{"num_hidden_layers": 13, "positions": "rope", "rope_fraction": 1.0, "attn_scale": 0.177, "init_std_qkv": 0.0462, "lr_mult_o": 0.963, "warmup_steps": 200, "schedule": "wsd", "batch_tokens": [32768, 65536], "max_steps": 9390}
MLP neurons of a small language model. Each row is named by its layer, matrix (gate and up: input weights) and neuron, and shows model dimensions 0-159. Each number is 500 + 25 x the weight over its row's rms, rounded and kept within 0 to 999. Numbers have three digits each. A neuron's up and down rows have the sign that makes its largest values positive.
A block is one neuron, or neurons of one layer that tend to fire together. After each block is what it responds to, as a language model described it from the Wikipedia text at the highest values.

L4.gate465:523493485490539475558492490507510469539505513510522500497526517547503500450485513499458500467457495528524493531481505513485498465483465535530507493475466481496520536495523476490502498494458489521508474505496479468540506462479527521511544499509463547537535510471515515443507517535507550480494540500508493478513466533468515451492514510440483463475566458518507506523485466528498477515482483482496509509452477477470506516494522489502487498475502503511506468503508449475529524538504482
L4.up465:495504484478515506502522469528488488519511512550501527506500489482525531485500465503463495473526491519500503510503508468530451413447531542499544476508502488501487485441527498531476493513489534467497475465495488512501518494501500534524513449515519496499496512481497501523508546512496482505507468478509471492512492458486485485475503476472494570481489477512480524504527504490453512533512455481534461535514502488505513497506455515487478479498538481490492482459447457442466540532493523
Description: Word endings and table pipes

L4.gate567:493492478498482493492526475477542465444477473498513501505568477488521468498505569492528514468510502478486512468540524502492530471489490467453529527483479491519549505519507496490511494522489492544491489472525526517499520514488507490513523455444482469520476513475539496528512488484513528526488499491489476469505482519557504509532521496461533501539545497495526466484469513464523517553480483499554477509487469515494554465486495500532497503509492509524491452510532504505460483494547490
L4.up567:474515475506486502503498504525488523471501544492481465530535484548477509510517509484494558500470522497519465520490524544519497515493500459464493487518541486475505527483477493550521488471498550525458521467461467500489498529511512526483497525503523541493530543492456495484510551527463506515454485517488483485503494496544468464463507489456481497519534493506511474480487448528542514497541489512489504488513480504548562526519525527519554518491530519471516520493504496496498491508457530
Description: Subsection heading markers

L6.gate3:492510515527514477480499466490530494511520528505477454478551467479514503472484458463473478499502527494502478518489500480472498511551528509531541518513542499502490545491536516517544495484530490524439508535509515505513501508511521486494511487520547480533506514525507507440531548544548496540506509491539467530495560514482450527463503499484547507510498493524543485525515522508481491506485536509507466518467508457516507517475504517533463524482472516517505468505524488511541459497518500
L6.up3:501499506517461476494479472485509491505473503507486483522506485493464482514520460528501462457497510527523520468509472506439503489485501506516511539501501498513482525496554486434518519510500493466530493517522481480486512511483464534465505482501490509468471486479486547485509472511487437468510503546485495483498468475502530546489515464538497516487516515478486436498505480514495512562499488498486467472522520514458429507473522528475498487501470531479549495523476484497457521521561476
L6.gate219:504471501509511500452475482475474554514473508493471492531537525515528501462518507512482459502538470509467514496526483483472498456516471481486524459519493507496504504522532562445481509477463521493476448522488496525471491514518498484507507524508529488530493475473474548457473538511505480534499528460520499535542488472495522470517494545495495471496501500498479450484515484552516540506483473506504511483501521493476485518536489469533498470501529475523548450540503499502531515500545473
L6.up219:488519490535512487448500501514486528510471490469522470528476479496492523474518478529429501522492500491479496491492514533529528487475535496465476504509506520502490462572492524495551457486459502538499504487490511466493476507497534515519542527482528498521495472483480479498477491494572483459517553487514495512503491497491493520540486491524518498502542476506519458556480541497534516441471510473488480457453485509475529525519533497471480514518492489499538502475506487510548488520509516
L6.gate277:513490455531484486540483526456476512478532489480515514494514506492570514438450493481492522491552501483488508475497489469488506525516494555488484573505549485525533532468521507484505480465525484540497503516558502463485470496485466455458482531494493509520512498479500513454495519510532493477478489507485491497500523482489502475474475487534505504517473497501490483491498502488507530512468483512501526496479499532545484480478539554493498479546492495495551465510474506504446465504492470
L6.up277:497527475468470458543539519523491541511484544496504539466493492510513515466535477488458480525482513505534463521477484459513525549510493503461529508478504526518505512511511518530518480488463515527443488479484475515496452535520530520495500526476487527474539426502501508497517505508436563503476492505515496478507495487452500507479524507518469530542505510495486493477453512498526512486523483464492496524508495504523493446498501510514506507512520447456470491495527500547505477485496472
L6.gate294:497421457507539513511483479476520456510485494521480523503506507507481486482518485512522447467479460455510505489516490522492487478518513484495493494493515497471539545465457482465485512488477479521468473487478511524498509509516455510511510503513497529474562504551475525458504474499467482502474478475582488510516551485505490495470490518493434497484524485473507506468530501509486509545445501497549497494483484495561509466477502500507524514489504501491536487509534499506517483468477485
L6.up294:502509492509468501517539510409494477511532484468494467486488477481494512498475459512519541500519509491558502461506461475499497516474487496479475511517482530519460498505548485503568495474522536495510479516527490546505519484489537468476480506523513462481522554517491512538504509494513495439498524520508541511502505510504491502462479497503521524516483551491504471545535548481487488478523451517462504538514507515502464521475506435501514504503520488479515494493513539518502543505497476
Description: Table punctuation delimiters

L5.gate12:456484455521450507527520535538499494506488536513477506548469536518479511491507580512512491493500522515530504494529542491476497496520475524495514532475474522545508485505513545498447464508479432500447520537515525493456501495501523511477464483500460486522477532497493500521498455496496548502500502476470482476515506521525496495482547482499493517486499474525521506475476499502470500464500479510514505431507526510446503506457493494500519491492490505500503477467531449487501488547503503
L5.up12:509489450506496490516492496514540478530501454511528529496509515492516510487512535534503458502454503499520511464540530512494505506472512495514518506532460482520522481455469540518477499513492435487515531521542492472494495488500505443509523473501560467503484539489483448528486495484462516459533466506490471508493469484501469523509532481546492520485523526499518503468527498474511538480494496543518490516526537538497531475489465428536508519519474503512510540493524487501495464531500519
L5.gate15:490519438519446494522525484478537491474527469560468482557480541530507545498564477499521516437483521512482558513497521506533505544513502488475505493492496517491479529509498534509501508485473487512478465496474442504509520498492497478466504512492494507506462474447493503478504486518513504529459486532489465489491502518536456524485509489465534529516515501518504535500527514497531519478463509527517437483516523506491513490496480504499545532503485530510483551486505540494506510517487521
L5.up15:486519522510492541494469477504462500470506503527497513511507471528501564470486512475537480521505508473495480490439511506488545510471489505482515492490490479486490472490518506469447496487483527453494478460529540482509451501488486499511473522473517463477473548496542494483474482479525482497493490540480507505497471463516480515474479491492502511519523480536504478555517502561539497448499503468483518506481489513478522468503485496532498526505458508455536525554487483482419479510511513
L5.gate36:485488483473477490433509483558532497489508516520486475503482473498481498467508469482470537523481548453503470488497529471467496511486497503470509483530520534506517492543524505513530519486502465523508505481531518483487509486513472464495546520503497540475466538498524509524524509515535453493508474452520504529477488517504494498463451484529471486459504485473508565470474478539472526508502482510493503525469495516509525472475515494486491510538502519554513471493531494556456490497521555
L5.up36:482507480485538484507517505487520515503516492514508523528492476493510471458516536490532524491496491438497469479471539472570483499483482536504555540516518524504496458535493477514499487457496500490535486517535454505507501495451523524510479481500481528468491524509522468485531448472517422505493461510502473509494506541484546526449457480501499491512496483510490523462515483511472538504471518509475532483507505470498489484469536526501502543487502534500499479537547487535485513513476491
L5.gate125:459499503515500467535500493502509540503464462466455491467510547481529520484518467509517498519485546483534489487485515492527506533496505509509492530523511486507493525531496480472509491467484527528452490507466501498487506469507445465513455487486447442511473513483490470527471550545540453546494492507502538522484517504522510499486503521517489516505523487527548502488521481536475521497502523511493487500492483550543505554524521474490501498510502538520527539486537466515481493450514544
L5.up125:480474529527461496504549477518502460467502458482408506514502533511487511536503477526504454519480492473512474492516494498537507488481520476461507483508452498543444459511503517500523457460518508495464470478488514489495534501469524503544484498489512505466474521507499455498497529508516471487470511512511503486534526474519498522503494544513505490490508529526476501533512509527505494525506503515541510523501455547546522449526483471502458478506515536496507507455554498485472483497509530
L5.gate144:493506466519515517469470479538530457494517530506456515528521537456528509498534519516507522516462517490526565459510536518516531542482482499499470485467480501490555498547539481462515525493486478525496504495509510490540497538525482498481498484446513531477501501520525459531522486477501532480517494488475517516532509469523567496496490517501532469508486462517476497524512511504533500509484513472531536487474520498492486494502517470509487505506482539462494494493526498579506474471456532
L5.up144:500509482471492533516479478546500479493469512500512481482523494469447512486475502465486502486480522507450514527468554517492564505489501475471517500472518438507499506514509528511454532514517541527539483457537517507494508494497480544456526473496463520519493507473457432537467507498505541497532494514489501525470542497511488481463512506513537494516512539493524480484494500551495504520466526498532460501507470481485523510528471494509519498490476475451507508473503534455512521469496520
L5.gate145:544531458506489485536491514500546465495488462505474479492517534556442458512471510486497527490436499491504480516534492497522492490498495465436535499527534492511518519493507519502482486506512532471482475518483502520473491500494467510510529476492460502558534509526531495495521550510470472464467505510467476503538467493503476461487481507517470499498506523475473486508525482540525545469478529499487473476504481515493531515512499481502520552501472492527462495526472503499574517501484525
L5.up145:526463526510510499472502442521500477497493499546473516487506527524456497508495491522569453482477436504527549458477488477491527499481430489523486522520483544530521475499494497486508454574495497513488492497509486515503484487470532547519511517523519511454507495473449457500473489487477531495531497516504508497526521482512509491552500508485497472529503498483520485475513523536526486526511507491488507504510496542542488527540470532514500505503458516498468491447481503517484479515524513
L5.gate156:493445510528473447479491470476520478504519480500539486461468521523505482450529530488462499482510497496498521495494478512485519497458485512541530541517492506544461524532466491508470497491480487526511507506491522504507459475506526508477505514474515476517498481544496506508450491526461501564480518516506506523479522502479512454504497498501517493519527514515492475521484488506516498500512529498500489471520539509466513496554540470493521541484491531501481505456489492540614511500517461
L5.up156:460475522518501467520478477507515468525473484472556486510446480528510501451549491508475503462515498492496519499513481518524504485498489513548489580513492487539470551520487471481486506492476505508503485465503508501525490474499511509506523499500512483490520534518532513493444481517465516527475484465484514510462517499492494491506526494492485497536536541528503495533462463506528510503533509500524555476482558476477476521557528469505516506491506545520492524452510480511556514538486519
L5.gate209:474489490493506492535473506503512502473559523502487515509429520570570543503512513517542504503501504498564483454448477552506538475514506449504495497468473479510494509490500499483519513503506450469544507489509498517478478496484529473451533493498486488462486518500494480510473505487535500492501500501459496482490507473508524522549510527527497520474531471447493506490463484521443502492506495504517507472485525506506509480491462458523476506488472527499472550536514481520489504503504499
L5.up209:543475519508511516527501519502489491471506476515498451493506487519473526499511482463494522520475452533513530486550490518487512459537496442495512466499455463490494530482472483531551483479508511513474478459478514502503475539476494490462519504487509514485472519447534516527459487469468485528517521508508475498487534484512495483508523504494485547504510511479454485490478470518509438498517509455513498509508500480455493526479516515511483484477484486484515529443467442436487496527544481
L5.gate259:531478523514478487526545487544520490485479514512503497493509489542508508518522533515505466500509503490523523500574512519538530509460500477476488517493517538480472475508446475468447498510510487517482494548520532507456516478537515461463512503496527482522503498542550518506513510464491491480511515477504531563480479529524471482496519516483482485474516514461477453459478520531516500470559535532518519482490506562504495496511490506510473527526506477507509468472490507473534499462528525
L5.up259:475483503466461512496499493553541446501469505471482490494553520519520566463525501446471514494501492507502501512563488560532495494458483491491513470494502484517480472493472520493502534504527479506536493518463529517480501521473516472445516524498514530476482516519505505530521492459480565553501549471473512496479526487480474528502521495461480487484538513469499492513499475507522507463518482480551490464518488506502527476484506498498485526540507517485517493507519549492519493510512529
L5.gate265:460499495521511522489483497502568495429510511538500469539484498488472516524532506516520497475437526490512536494497535484525473487495452490435536479508489519497473526511488512539496501551483497521513499489500473499468489472463473515505505478504490529442458549467471468517493547503540506538488500482508479527507537510552472481484496493502525498503500463509552474506467488519501506491530513497506498547490470529499508489516536493531532509493540509516474506480480495466509464516472513
L5.up265:496451507484506498495533512457507513517454516488491520498492498533495494515473480520471534487500471519502484463476488539557539490482465560468525517508554537486477512531471483493521515499519515495467519456458500506483505506489541502515507526479493515549495514473498491534486499481509514489498539521495465540509506523501552503491502524479504510550550476493522474550500521530468499489469481497490520508500483552469490500511502475499464490464495551445469498528493549529540510543487512
L5.gate266:472506464541513495523510486441469496509509523486507491498506481505550472497493533484500476485451481475457515536466546499495478525470516542461509504514492526516499469528476495458460503542512499477506545513505503520451509506500528482499578502494515487477517507534523536458530509527505501499489526472514483455515467506528513493467505491479511508529535516535537504469493481484479510487493519513467497489528468479476509517496569482515464567514474488487461478495498493511486517479537468
L5.up266:521520477509477507464507551479484489496490492515482495448490492463508469486489503487487513483484490444517497524512560471481486480492512516450457497530480478508512527500513564463486486501499497477475571527504508495505519506530514496495552503500477471504497523517475490468491489522505475489478518503552535454509514522537512495450509501442522471471515514496537508507479482504503564569511529517526516516529496505529517504479561477490498557503501499479476479473473492507488497518468501
L5.gate299:463532467524512517522532500472500493425511476500455484544485477513517536491519481519574513467484464505521556469509516473498505499468525533531480528517470542507494506516519512490483527486482484482525495507490495515432476503494535486470495484494498500525467506426454523534511491484528504505524488495489523498496496482545514494515482476481506502474449485475514507476472453480507525465515533489466562501488529517499493476513498506469476542478492517488519491525531517508477496474498482
L5.up299:490552495510502486521507489467503510455451538485492468523505488495473498513512492480502540453545472495470586466474520484522508537478537510484491506503489467483484492492512488468464535540506489485486520472468541536498517546447509541519534500497471469469497484498491483537505496467464525515500557532501502518533514526527527484504465505509427493497480485479497511454448465510480498473473476510480516512494523495478510508464489486488468481518513499492489518508524516529513492497491463
L5.gate309:499496491524525498494490501516529464538524514489489531518491576519501540469540505509476485490519511479498471489511473468521508488481487524466520497519500508525464476477503510502472501507508528472526488470459502485498492444509493481440480475541464506521488533481524563544521471485502515455492529528482485496492456523493512506527444519522484494483492515538505540515492432479451542470526508519506512532490465472477517474505522495515471531540517487499555495523529523525502486525506510
L5.up309:484527492482503486499499529498496464485492466509509457542465518515469509474508514490504495506480547474482480500552436504477476492505500523489538491525503530498524544489497522485497510490539485553513506503476527530518508463485513545467479516488493501510474496476478507519534528556510514451511468508524504495523497474516525502483500499466465486510464523504493482492473488509534516561527523462472488459535496470491526469483494530466526471523466521511481459425472562520524479485495507
L5.gate317:499527550549499515447560495538522483507495516529541509542492509470470513480504471455469475488488486479500481499511490534498502504502482497448515505474528509490526499472545503487484461526545511504483499471477521520547475446483520508464586525490563503493524540492535506499513475513534481482448487508514496491488492519473502538491510538506503501486508522517500452474476524478459528481485510467505485530478507534511510487480504524518531522500490500465514502501473481513473488531464500
L5.up317:475468528524508545478558505495487503484480508569527496531489490477543484458527480551498512494484516496490468498497495501499539503522513485496488498505522511502526522506505518501484517500532529498459508437499463477477464472535503491509477503502526446489496462453536501475509518482523462520520505492519505464434507535468468499453477499469535480481494484507521503490477541449507496509527457462470496518481511493485512463482499492496516497506537499513492538487478480499486443524543456
L5.gate375:511535469478490494535484534504549511494509503481529536511522436533516475471536527497471503499499490488527495529512491478495475476497503494467485543500481477516533520504496517520450454470477506542508486502474507505499484451497466459532508470454521542500499496519511492493553518503489487486497510479537486505549505516506469523503515536538497500547493504494493529529488466444542481498523507535497511521509462486521526498466539482507510528537532511514495471480487430503436472504497518
L5.up375:467486471494514486539458532477508489501493520438478512489461501523489494503552472502468504513493458528565488473506495514527536580474500488505488478502514541488510509492451482459495504518490481539473530501523493515480513487515505504523493502469495498538510525458464483518510530524507503472510497466495491547485510540494473515517491529557502453535527524488502455483530476501529499512529500505482490461534536469538504501506514509505534513506481469501501496465535534510529474490552531
L5.gate482:481491475500495464496477492480487511528482480511474493557432510515542539502508500522482508486489519487529498499515499510511508507475514451548504488514453517546498440469486489472519488508532454476462463534498489535513508535516501463453527505503497493509489489511490481510510494503528507463496459487498492492513538471455568527494521510501499484531489487494466473519456464477497512512454482451493532502489496510461499475462543507492483503499482503444508489511537470552522511455481501
L5.up482:522507500487492531525489482490541438519470501491489468536465502488532502530501534527443528454498511495459510472501486503527509474498527478470511478494488522485509515522520512514479524501520503464473529533486510507507534505478519495474522501444484449419483511499480546494474539540477530507489542519509482524488482541510536534489523524493486530570520523526516488497477548495535495515494530505538506484501506500489515512510558519496484513500459520504517514515505477506499459534458490
Description: Wiki heading equals signs

L6.gate48:480462463492485479496485481499507498541491538500455451543508533499532504492487499488491486506478477513553469515476494485543519495504449519507495505500499503493449481492466473472477563485473475459498489507519538453504512481512494490512481471530495483520547510519493528501527494521514528523476471508518527478484464473482462501472485486530476490505493510449523475472508505570503530479496455528514544514529493500488445512493517511483487495496537488536522472473545539483516490446534497
L6.up48:546492503513505504480502487489474498483491501554487510525469496524480528540518543481486493496457445494523540516496472533523510455510475492508498506520458451516492507516462466506508534481538502495451464501494566496513545536480476521509524477512518497512521493548480483497507511473503501491468537489493497530516498474522488502491496544507478539508486505485478535518524475497535502539523560518507502485492539489500538511470554559537457493497518519524475498498506510487529478452471532
L6.gate250:537529498482518476522515506487542489540511524506478539487513523503472473484477524523462501511477518491506551447508516503517499521519510490531480523510504492507503518532481507504498511537489515510481474486522540538495538495473496522480499494496536508489521514519472491503491524501481492487538436537485516459456473524527485569490477484504483494550514531483523515454484503482496519505515521539490444487497502452512484508488458516506504464491522534491507550492516418487509465479513570
L6.up250:480420503512497518509505504466494504455498484523483487490458453512486450492511556532449539497501490492508477485477473437543492509498520488527523512497520491505494502516560493493471526519511480563486504498511464504500500492464457522480473462493455465539484466513503513525533531481478524515524532496512477499469478490536489463492526498531510521494492494509522492475501453501522510518521522492500535496501491520492533469528502511477476520485572451490491462479513524482518501502466501
L6.gate360:511503498513478498462481496534487492494509452495500519550470475500489503522488471524535540495501497498527535483480487521521501552478477482484501499516457512497480470498460466514471520483515496445498553451510509483543492505509467476480513478486513509492530507501493492482495474519485493509503471470526517502465492512493468481471515551489468538511471564492517492451493499492511523492463516468524469574479476549491527514552492493488527493481481515462480559466529496494515552510485535
L6.up360:495472499518495497502549507497553475512475538487511511513478518496526523479456492497529518445496483474502504518532542518545497514498504524540527522464494516475472448539501510508500535510478480477471519495511473505532498464517532484495522448490487471544419496545509466503472508499531498458463477478547508502532459530507477522499496488471476518462512469493526541473489465525510534466475517479458463482512507523464509447506484481524487504480512506498489519495488477507517522496511477
L6.gate612:491497475503506494476512496464519513494459500484509486510497452502471487524478495496518477517463513481486518476518490502485502519468458523551483497500483474488500529538517432532472477428470515512509514501516508500528506516530531476493519521528554506492515523539474448522521502448516526490525470495493492477540474448507521486483522469503534494517508533504556465529491537510527527517472472516518486542517504538529481433499500541516481512537486477510511530492475480479541517469509496
L6.up612:477490509498536497477480505503528457487493488501489505506510477484496547493505516442523494536508474472502529530515503474531489520467500449521467516510513518512486480475516491470508516491532544447530542527508451490504527529479523493506527481454511468509461542449546503485531489502532551509537526550502484508488492503497506498502518497495499495521501519480510555525477529575500517520470468513525517505513460511480509499486498486492447537492466496472485498537527517525515520556464495
Description: Section heading opener

L5.gate13:513494522527508498503518545513510522460499480536517488458473558537465515497493453482450495521464495507537547474485502506480487517514503489482537511532485494480537523525520512448464489496480510490521452503478500483544523482476564512517498490482523543521474538495506493497507523466513483452461496511456504530501530476501521517532484504443502494490473506461505521512513462516524505510518509475510523494503528495486501509485467503532481510465532516435484517488493489478555445514506470
L5.up13:504527506494481512541512565485446509502457463500476476473512502527484558520501467490490534526515488528492532505502450486485507467512502492487510531477515517488485513465478468505500514494474575511530522499496480522545497511478490488536489521512443451541459499484530472497510487480498517499488480497531505534521527515485516459490511504462498464504512488444503519473514506551503509507500520497449511501501478466538505519548468477513509560479468537510474467489473530520502488505486497
L5.gate17:500514526468489452502514517523528518450518475499527515517486488492472552505484509494462528442510514503462523477515548506476507487513466477468512465548497518465462495520502532487469521479473490463471498528517495489480479490465484508513515525510487520467502477438516498451488508465511510553505522518475492535523534494494480468500541507497519517490528494521504493513487517536492458560510501527508512506496538485475468520513521469484492459511440428511516528518505527475476512508495480
L5.up17:528457490476542535473440504488548517483497500509525458484510525497487483493485490482512516445502481466518529450531529521479509487566496478500523522512447471525520492501518513526511515477469496491520515529520460563518470483473511542518515510503497505472460523532499520510484507487508499508511514559476523454502536502521489509514520492511508525523510469460516488483507490512519484508509464490518503516536468523506545471521471534497489451512470457491473548510476502489480512478514445
L5.gate23:499476512459480518502483490517490487527462463526506538484490533536500534517490515514470483545485469457514497452548519529466482514477489545514530487500522493510507511485506533474431505529486498528520502497521483480505546493470502568525498520522495490558516501466475472510527494483507498467513497518496512562499459487485518519476476469510515492519486503467514504469483499512479508535495545525535526509487538479499474499553499529518475466483531505534503473518559530485526506522535525
L5.up23:483538502489486455521458444516497545457507423479525491484477506526549472507505488515504506494502513479528454493506522495515488523480510516485469499525536525550491488497488540515472465475498480489499534482507508480530545492443434494492520503527518502520471445479479512488527505490507525505519503476528479446565498493509519491479526501496475484489492526478496526502540481504516482505522532487489469482489514446496485514482529480506497461475462459470508505521503525486474531485535503
L5.gate87:541509520512487485442469475496503512479508480525469556525520514495486507521509484489510504482517472487541499479515511521544510481513507498480509493518485465483515490477491510486511485502480488531472481470431483484536531495453505508458495512467510513526479475461465482495494543532508474479538505475484492494528547525516495511487492504517500506495528445535443435537523466502472527510504500479527478505498504496549459515534488502422506516523479472528488500494505486489524445465469483
L5.up87:540536479517495459475492528516504480465564511473477512505507482511445467504535516518512495463522506515516488488513477475486444479478487504492466511441542480494506516480483486472502487472512491493514517460504469495465515462498489524490479472514490533528464484450522515509480508537521518464528453467471468455521530509529501496543518503505475505525465466487473456527504496463501455493526482451549498510473481471539485508489521517457516527532511466515484508490506506466485498517498515
L5.gate89:482472459501517486543493525488489486525471525523539505507478528509474479520487508497481530470470524535520564468497492488484454453522501495469523520491502490463547525518489516487494527495492521523498471465513484496457532502500499467505544494485499478543500523488505497513509507476529493499501503512459514528479489567489465490562538512455492509496506485510578544486501477515437507518503517510483515465474568510507492511475480477504505479501449519509516484469496464483495489536494521
L5.up89:510515498480432488505448509478493476519520524464505538474515477531511476531486481477543495451510506504510471479504533474504508484477471497507496516520483483484475489514468526517460519499445556523472516550504453525497441471505500491489526532515463476537517543514544571495513501504516484482526476478497509496498482526483505474491516505559521524524523499494531495481511471480491517531521491472508531532484496514538515477437477476484533521486482511479468522451497517501503494498516496
L5.gate99:497515489490517430500453527521503524520512461508495518443449487527466499553498500506472470549476517443481512476485497455512509493484448500489530537492499511527527493487511501535470488533522512486513480516475511499482515494477490487489507487466436532510500508479502500495498489494495499503434490482488489548478564479455439498471496487499482521517496517453505529546498501544494509489496552502497503474514524458499537481487499493519493534520498472514481482471470482495515487503487535
L5.up99:510506534486466514453499460519501502520513524482547499501500522509525513467476519501517504462544512468514490492453529538501502528528468470503532480507494510545495528472502463509473509502518491445488530556497444474509498509518449514501507508448465482497476486463549516500550483519504512500462523507465500525485471500506492506477535497536505513520503484503460481530457481498494449482483530475513502524513462521493534525463478508519517542469483489498541474470513519510499457501547530
L5.gate122:511481534454499471500532499489482496509455486490508527491527533545532503498549453516476551457499515497499527527443520512506530531498507487505486495488498500479509512472532493459495516501489525470494480520495509527522505483462490479489488520573473526503535464513498514498483540520514500432503510516468476468493472508480505533445508499487525499536481516499449491497485491490467511488495514449513512494478527479501473516491493463455495497484512498491473498532529436452549545504477510
L5.up122:448464518518520524523492506492491465498480475485483483539490514520538503526505495460488489496525500505453478474511486504468482502465470483517505441453503488477471405503516499452515518527515490475523529503517520510539507473494516494484521481519532529512499525500507499487471464491500503502502532491496508521487531452470513501472501511535533514499485486547503470485486519455495498521530447498548516511497490568492483477471472479500497547458545478507510469509541481489487500512513446
L5.gate174:484487488468445493491485499438507520547484520506535486537454456508525523502474486530514486511499526529517496467480482486469529487501494496496508515524518492499504467446491516460546539491502519478489453575499522477481514504494529506494476528462514496500492508510511509496529512470503490460487524519527534517517537532513537531485584510519472464454500509494516475507509500548461470532504504490501510501457502526507457454522490502504484483442531485483503516500469504504491493517483478
L5.up174:497484467487523497511479517509523519490514490507528476516488513490499516461512481476483469463504545476511562492490498537513526523520479482525499482520538456504475524465501501492546530553517507517525534497536477503499514514500537470479507475490516469523492536535536476542516462498529539538479522443506436524480502515506505512489503508467506517457504465521469534539501493565512509489452519455505480514505508467473527504497521480559556516499470504468521498514489501521511502489485476
L5.gate212:484507473490531539523506515519509502495467501502539517502546492508511504503493483459496512491527520521459490508482518496505496512496479515486460488585524496484486465537504530522503470480516454445515495486498498554455474499535479496521480488496475554483522504509494448466443535484518494528521514468480486511520534521552464491476476515512487457545494531485502485528500508464477512493519503507506448445479542475507480498534493488472550451484483500507478512500522482494502484495517532
L5.up212:510535493508560455513515539520478490486453534519491458479498495485522499487508539484475499516491500471492508502496473518529514510543464475481491553513467487489486530467498508521535505471509487449541517468509531513482484499433497533467527528509502453502499528555534541466478531518487485489513498492493483513491538502479479473472542489513491513553468494454496514469501486516450485512510511512504472504457505511463492521519518498529485463471524479507479506501468537466524541522486534
L5.gate271:499461488491524489513498543488494510546506501503452494512510508512453510479471487487439503534519505496485499463502461526496506522498505522520470505481493491511505529433492508503470478499459510511502513501472523530485500533494483511472564539493524500523523544428514515470519521531502495461493505530457518512504540507464508538510471512478500504520584498499525510519503531502529515530507515491498484501518513504489468524511500501512507542443466458461519478513491491558536475490477471
L5.up271:496517524470514489489469455470496532509478451565493486507516501512520489521500497501515445439527509477518493482522521483462500503460498511469527522545495539500474473502512529492501516524488492511509488541494521532496487522498542528465487508481512484507505515513536495459492480517448525512517518506490447513535541456496472478508480494483503540512487537553537535520477449511476479490507501497512497494450520489518485521452505466497512475463494483485516500521473543505541489432490510
L5.gate353:514502456446540497543501507528501482463532494495489481496500546502504453510506513488494492506518514474474489512509472445529474519506522486518500500497494485506516494535519533502481484499476470528525495552482527459474523456525475471493501498483507513489480562504528512533532468487541474448486498438475493540535539529514538483519492516518492496561496527473513501540543518455484506507488487485517488472470520499511503513492541512500505495475502475505468462523485447529470476549507486
L5.up353:490526504477513485521510536527501496504495479499469507479547463499510491490533489493495497473496507522478516533522487501514465498514513493483496506483516518550491451475526538523527524492466541486506486503468474534508522467480520501539515477503462484471483469496496455555543488508513517506516498475484504486502516458553528532525539488485494473489474475458449525505466536483529484493476519494539509512483495524471472511545490487462464420474504477492481458521480442496480535471464512
L5.gate363:513510502506521519461487534445542504536500438462482520482526443469499481506575511510492503542509498510521493488514537534505531532471537498470467547498511499476525481485484493459499483511462492490478509472484455517509487513496496506439496499507523521455557536529474483506498495493502475490517525514521510541518513490501479553513481541508456527500482484440499499483527494510492479542508482489520495501506485513530523520486542512519508482522470492493489458500510466530533483522473524
L5.up363:487463500483476512504479501520487460514542490507541515496485501508487447504543493524464541490498518486530475517549536458519558515532503524474509477463513532500536548463531501471479491490496511531464483537541459508504517516494519507534508521494497511528513534453465496520492476519475524499504519550516479503490524541510508499460458534485487505506516518498507573526526478533514515526489540507548507484526512486530466479509523490495497506467486545504509515538485527534487513486528472
L5.gate408:474471435513506503517448510497495516475504510522521545513487499497467521512483510495453505510484482503495520425501501488468433453498477489469501450485470429492482502545469503522483500497518506505523509539530479528488483477542478501535532531484506515454517505506498507481454488485523546502480541461445474515515472465505538525476528515477482485514512513488493508527484485485526470521470458494498538539505477489479483483473490472514472489507504496482511517508541480512468498506477499
L5.up408:486488463530487457517535554502537518499511528531506517507549510464516487494503521486495538448530576496453492515475508474530523518515491473497459521538516532494506501500537542492491495511541468518503551478486504554489497483472480516545536492532475470497493506533487505520518521502502477507489493510479485494482517547509498530490499508482545501526534527526479458549476482505532536487491526506481448503507501531510520507540496524504527526480523470527506478543497512500509502517500553
L5.gate415:463478483510519449535497524480499505458474483513476526522519481514486493500512491485496511527496556487505484451530527430489489504497469514476490499503518469466531521495477526524485460485492511488497490524494504507496496478480488485517473491469431474517488517483471466554464476484485514530543491487482505529511520496542517499529499502494533493500463514517494464475502487514539427550536513466496482456506491525451486465528454497480501486470544482512510549506543500490496516513521479
L5.up415:417523547525499480492436512508503532528486483504486527508505518510529517509507510482461520495501524495490457495542500481515472529452509527508466523525475473456509479458450457543532511521494508473467546556490495495514487468490521479485488511485495510481476490470503493525492504483488509486519519484525499501504537488533470515495526453494512519483519508490484512540512484435466512517509548516532471492475503466461513489513497487489521480515519487511507527514473488535553462533484539
L5.gate494:525476498491533481527506517529505527511485510482500491508474495502472508518538510505528495498497521453559496505470500480481455482578501462496529519464477539472527473546532469535501510513501488528472521532506501509520482452503511504492518504507461473555426498499512503501477530464533494492509458440459486509479538476463482485506509547505514503502519455489522532492478527540494496499479528497482472474524472514495482466497521497516486538495543505538477523501481466485485498520502463
L5.up494:532514529496493529460489512497507510491500489490503468515494508482553490530513538489517490544506545478520531460518506507532516505496517473538488495516487535490489492520530488505496488488567496489502506517508506525508493479490501519490531498436539485485500471487496511473442499474545487466484473443493514503457561525488504489480535474457521485502467490568489518473513480539538504477501530489486482495473525487522454447496507498528523462507494525530487555526553481503504473472490495
L5.gate638:500484495467492495491492540506487545509463485527469534514558505487492496436461475512478497481510469463485493489448470504467510513492485505469500492505472499488482487519535467535494487487532519477450510503474495447514497561495513499456513545500527488486508494498478495483469509496514541500456529499513505501529547475491562483539515472494514521548509514501520448539494530514489495537528494469493503514494540489488502524503497517482481436528545522509487531498557471511504508519503516
L5.up638:505474488491505503533502502478495480499500479481547552447495460509496495516514518505450514475499481503485486497502449515481489488507467490536510512525520491534510470477484439503534509520513567464528506479439501489517507536449530501491537492513483541528498557494531517471497509496488460445487543499484498470490458482525474526536486487503504521528471442512478474504479533449480475502538503523537515505484504491495502495509516523488479495482490478525467524466495520485508509538452494
Description: Table separator pipes